From a checkpoint of a small transformer trained on Wikipedia: vocabulary 16384.
MLP neurons of a small language model. Each row is named by its layer, matrix (down: output weights) and neuron, and shows model dimensions 224-351. Each number is 200 + 40 x the weight over its row's rms, rounded and kept within 0 to 999. A neuron's up and down rows have the sign that makes its largest values positive.
Before each neuron's rows, "raises" lists the tokens whose logits its output raises most directly, leaving later layers aside.

raises: "and ", "of ", "(", "& ", "| "
L5.down1570,212,245,183,210,169,240,215,213,185,162,213,270,187,206,253,186,191,199,236,212,206,217,187,177,256,231,108,182,205,244,236,204,216,223,150,255,210,240,228,186,191,249,130,207,138,214,82,215,220,175,228,185,215,264,222,191,210,183,182,145,107,263,180,181,204,231,177,205,187,142,152,199,234,195,184,159,212,171,218,92,166,183,170,169,178,187,231,124,214,212,206,198,215,176,181,158,161,222,169,235,134,216,213,119,171,155,205,193,206,188,176,185,219,233,223,212,226,213,202,168,255,195,125,214,260,156,202,237

raises: "tive", "tive ", "tives ", "t", "tivi"
L5.down5195,203,167,194,200,233,191,183,237,121,189,201,220,177,301,122,222,141,274,277,180,228,160,204,242,179,258,244,197,236,167,98,197,198,190,207,199,165,213,167,179,200,173,169,208,180,196,208,274,231,180,174,256,190,212,182,227,200,190,224,177,109,238,227,250,137,194,221,247,214,186,196,210,153,197,147,134,198,286,213,145,195,125,215,169,236,209,197,182,243,197,216,194,245,230,204,213,216,106,212,190,237,198,210,196,223,220,225,224,192,221,159,150,211,240,275,164,107,167,185,175,247,211,200,249,266,228,215,146

raises: "ard ", "ards", "ard", "ards ", "ardi"
L5.down299,262,190,207,239,116,136,163,178,177,209,194,236,210,263,195,196,156,217,152,230,162,197,231,165,159,146,193,205,252,181,221,186,226,102,169,183,105,188,239,191,175,277,192,198,227,122,185,229,86,198,106,141,258,199,207,233,179,228,184,183,161,173,202,166,169,193,191,237,165,214,283,248,243,180,225,250,231,174,186,212,273,207,207,154,198,150,145,196,214,207,244,168,192,262,217,235,259,105,165,146,214,191,155,209,236,218,221,187,207,196,143,213,110,135,171,181,229,202,200,154,211,273,241,248,174,221,172,230

raises: "ising ", "is", "ise ", "ises ", "ise"
L5.down4311,189,127,196,167,231,156,223,206,235,151,152,215,201,192,287,277,182,200,148,221,180,289,188,328,181,202,218,216,175,256,227,153,161,193,158,213,272,176,221,229,158,283,163,153,160,171,222,269,106,205,162,157,180,207,260,190,208,192,162,187,169,159,193,242,198,211,227,207,234,232,242,270,166,193,230,241,203,202,262,215,163,234,185,148,163,209,206,231,178,196,286,256,289,183,185,219,197,192,249,201,159,125,225,248,176,124,251,172,171,222,180,293,206,220,187,216,220,185,201,169,233,212,201,164,260,231,242,189

raises: "it ", "they ", "she ", "there ", "he "
L5.down2698,219,185,200,220,204,202,186,210,198,197,289,218,196,102,490,153,213,154,208,263,220,189,190,221,199,155,196,185,231,208,228,253,164,159,272,189,170,224,239,179,182,221,222,139,193,193,185,169,300,260,214,197,188,294,246,140,193,199,161,202,134,217,186,156,289,251,178,196,212,149,232,196,209,187,166,150,133,209,259,284,189,216,199,192,195,153,195,230,222,193,192,162,269,193,211,171,195,195,195,203,191,200,150,212,190,158,191,216,156,171,134,205,160,200,245,242,193,241,171,158,252,148,140,224,193,199,209,180

raises: "& ", "and ", "are ", "is ", "und "
L5.down5257,203,203,207,182,197,244,153,222,224,173,240,258,191,223,268,151,159,206,184,229,171,204,235,221,234,229,180,231,192,192,232,215,104,190,184,274,205,208,150,224,174,262,157,187,182,179,194,177,246,224,223,173,197,222,209,175,242,151,190,212,186,244,171,203,204,234,166,227,219,191,142,204,186,211,228,197,259,241,180,148,211,229,224,250,198,174,201,261,161,173,197,272,291,247,177,238,199,229,176,159,150,260,208,186,215,107,215,186,219,215,188,231,255,228,168,151,206,192,130,264,179,239,124,211,225,155,223,188

raises: "up ", "Up ", "into ", "ap ", "to "
L5.down3525,199,228,273,194,235,142,201,136,184,203,178,227,213,218,276,203,266,171,204,195,228,255,231,221,208,205,258,200,185,187,180,181,118,149,189,224,216,203,208,206,161,168,214,165,254,175,244,208,203,195,176,237,221,156,137,161,201,247,176,177,201,201,248,186,163,206,169,175,183,215,187,143,164,227,180,238,223,267,231,236,224,203,253,266,257,130,177,222,128,199,245,301,216,223,225,156,182,258,219,182,235,193,156,170,290,217,171,252,197,218,202,188,181,239,188,236,219,210,174,248,186,199,230,224,201,182,249,234

raises: "making ", "using ", "forming ", "entering ", "becoming "
L5.down2364,251,218,177,201,209,249,109,97,265,246,248,192,162,149,348,200,237,207,158,200,192,187,265,236,153,125,247,136,199,200,182,147,271,203,245,172,295,185,157,187,232,144,265,87,262,199,181,221,211,354,186,230,235,230,192,188,203,132,224,226,195,186,177,194,174,183,150,166,166,232,165,236,142,251,203,229,160,233,177,230,206,173,187,206,218,151,246,175,187,219,252,248,264,234,236,189,180,340,125,203,175,249,193,221,219,242,186,208,240,220,243,196,155,197,181,211,235,242,162,188,165,171,223,176,167,213,192,199

raises: "ately ", "acy ", "table ", "acy", "ate"
L5.down4142,232,229,177,159,171,203,172,189,166,229,185,237,262,178,90,142,213,201,266,175,217,220,271,173,224,232,237,245,280,212,188,198,188,218,142,234,273,127,194,159,184,157,153,246,202,164,198,204,192,210,238,231,230,220,185,204,186,109,263,214,146,176,206,254,218,237,164,214,234,180,122,256,153,155,180,216,181,165,218,194,186,194,190,218,264,185,201,184,181,146,258,221,226,210,249,182,171,234,167,194,200,260,201,251,241,206,206,103,166,267,221,145,236,213,184,198,203,234,258,148,199,273,214,176,183,234,201,261

raises: "themselves ", "itself ", "for ", "on ", "attention "
L5.down3895,249,257,300,86,215,149,237,222,192,153,200,281,279,208,285,219,233,209,182,256,230,158,214,146,160,219,196,180,198,159,257,174,207,186,220,246,194,191,226,249,202,262,242,208,219,226,222,199,204,154,289,219,231,196,258,179,146,236,198,212,205,162,161,283,199,195,94,182,237,277,249,181,186,212,240,233,143,190,223,226,131,200,282,189,165,195,245,155,120,268,215,266,217,242,175,231,232,236,139,178,247,166,139,204,221,160,201,141,177,215,184,225,247,230,159,171,214,122,217,211,193,179,151,193,192,157,203,169

raises: "species ", "Species ", "bacter", "genus ", "species"
L5.down2922,231,197,211,211,242,173,237,196,193,220,249,160,225,210,246,200,225,203,208,118,252,165,222,146,219,232,155,211,217,92,231,267,196,141,166,255,227,141,219,231,249,202,189,201,229,188,244,201,229,182,250,235,160,233,172,172,219,227,180,258,173,235,277,224,150,146,210,170,176,148,226,179,209,274,148,202,284,256,233,150,202,172,218,229,250,212,242,267,190,296,200,207,207,187,156,205,158,179,267,187,228,241,192,177,214,215,172,176,189,218,174,185,205,200,191,190,147,177,165,178,205,252,212,197,204,183,208,223

raises: "he ", "they ", "we ", "she ", "all "
L5.down5003,174,194,274,198,184,177,169,251,221,221,258,281,171,125,382,173,208,199,195,178,191,129,175,225,211,106,145,189,164,186,264,206,223,143,235,253,268,202,162,207,134,188,168,216,233,218,141,178,192,270,240,217,219,301,216,142,166,178,195,221,151,195,208,126,178,150,182,185,217,210,211,199,223,193,224,192,208,201,210,240,194,170,158,179,158,285,187,226,207,256,204,149,235,195,119,223,190,211,207,253,174,223,225,236,165,165,210,172,184,213,164,228,186,213,226,199,212,190,153,202,213,187,154,226,150,202,161,135

raises: "ered ", "er", "ering ", "er ", "ery"
L5.down550,190,170,230,293,175,224,178,215,186,213,182,233,231,166,203,196,257,196,189,244,193,184,197,187,207,168,202,200,267,179,174,175,229,148,189,175,187,149,184,259,192,148,183,229,231,210,179,266,202,246,168,206,221,221,123,231,136,172,252,178,199,139,234,192,191,240,130,139,192,170,176,223,80,259,198,159,220,125,217,177,173,264,190,236,190,186,175,258,137,231,207,215,232,163,249,210,158,223,208,194,218,210,172,150,205,222,99,161,140,150,222,196,106,164,152,340,269,212,169,166,218,225,247,238,173,163,217,240

raises: "they ", "it ", "he ", "she ", "|---|---|"
L5.down4575,232,212,214,184,276,203,217,179,193,174,127,227,191,134,366,180,203,199,213,192,271,164,178,219,255,253,104,164,211,201,202,272,199,180,206,186,163,219,255,180,194,253,158,195,212,170,251,243,230,254,220,215,199,213,265,222,244,212,178,179,143,222,187,260,301,258,228,202,128,196,193,214,236,272,212,128,256,187,200,259,214,268,173,180,180,261,222,196,232,205,176,220,248,163,173,193,229,154,220,144,193,144,170,185,174,221,203,166,275,206,207,236,136,169,227,249,263,204,162,202,280,181,235,157,218,157,170,138

raises: "mid", "ma ", "mos", "my ", "me "
L5.down3269,151,194,222,164,214,208,236,169,200,161,262,166,195,246,198,173,230,184,183,161,235,194,303,221,275,245,237,205,204,264,97,168,235,173,190,149,194,235,242,236,175,175,105,115,220,185,219,188,209,219,207,240,254,207,112,243,247,228,227,173,260,165,185,232,147,170,268,184,206,185,220,264,199,167,200,212,240,158,189,233,203,153,214,247,121,278,266,248,173,208,294,187,159,184,216,183,173,231,224,128,217,293,217,217,236,237,227,174,158,159,164,247,200,176,168,232,162,242,248,216,154,143,214,232,154,237,237,172

raises: "how ", "they ", "what ", "whether ", "she "
L5.down3191,216,262,243,217,216,239,144,247,221,129,156,251,185,212,248,134,204,284,168,247,163,223,205,198,153,187,178,216,179,186,182,232,224,173,197,151,255,203,195,234,182,129,210,169,220,167,228,166,196,153,178,170,224,211,261,221,189,181,212,218,269,163,208,156,243,94,233,229,193,222,175,195,211,216,144,206,207,247,241,222,182,170,211,161,284,134,174,222,158,236,186,200,175,259,234,187,194,131,222,233,144,260,243,180,265,268,159,130,189,194,226,106,137,209,164,151,218,154,214,222,191,235,175,222,163,257,203,118

raises: "they ", "it ", "he ", "you ", "she "
L5.down1788,209,238,154,260,276,235,109,153,239,218,239,207,216,101,321,181,160,155,192,250,188,225,100,258,128,207,165,229,246,236,190,238,139,193,249,229,148,208,122,131,145,162,101,241,180,173,151,167,220,218,243,165,251,283,260,136,256,195,145,178,186,205,157,204,203,259,141,201,206,182,191,178,233,252,218,251,205,226,220,238,263,222,190,184,247,117,220,148,188,169,240,223,172,190,188,194,210,153,239,210,206,210,199,208,177,140,146,218,298,216,137,223,250,170,209,246,192,206,148,194,208,201,179,190,186,133,177,236

raises: "(", "and ", "| ", "& ", "de "
L5.down4884,181,229,185,166,190,233,205,198,246,195,221,260,152,198,419,163,169,172,168,247,219,197,232,210,229,200,140,183,219,228,182,160,187,191,242,225,192,186,180,254,214,197,197,172,184,183,155,136,158,244,185,188,161,201,174,178,156,185,103,269,206,235,201,198,214,150,171,144,186,165,177,118,231,222,177,139,235,237,209,181,194,189,210,205,245,169,226,207,225,228,236,191,187,225,197,176,140,247,184,200,165,243,259,235,185,214,175,177,145,237,182,193,155,214,208,185,284,208,160,146,167,139,197,192,217,177,327,187

raises: "– ", "(", "of ", "and ", "(\""
L5.down1791,179,199,221,233,177,227,206,223,187,177,262,293,192,262,303,115,154,217,208,173,137,193,166,218,176,181,168,175,204,238,169,234,204,240,247,229,245,186,179,226,223,172,264,204,222,276,177,210,176,154,247,182,167,308,226,212,187,153,237,193,212,236,210,231,199,187,283,222,175,175,206,188,148,164,235,173,278,174,244,171,221,254,179,219,190,276,172,188,145,186,244,218,244,192,184,167,192,133,165,203,167,213,217,196,122,201,224,210,203,186,201,209,189,214,160,223,156,154,119,178,182,208,244,184,222,225,205,197

raises: "weeks ", "years ", "days ", "months ", "minutes "
L5.down229,200,199,192,216,206,140,234,250,213,196,294,308,219,221,246,184,221,187,160,273,258,208,274,209,209,192,179,192,122,181,312,202,142,147,223,209,212,202,233,199,204,244,207,244,150,193,160,159,196,185,201,227,191,233,191,177,188,240,168,242,211,192,190,122,236,215,210,230,126,198,184,200,179,254,191,255,179,204,261,142,192,197,197,241,185,166,179,243,221,258,196,188,214,171,162,166,179,197,180,118,215,231,275,234,128,238,163,200,252,195,149,281,149,232,274,159,170,197,176,230,176,172,205,173,208,185,173,252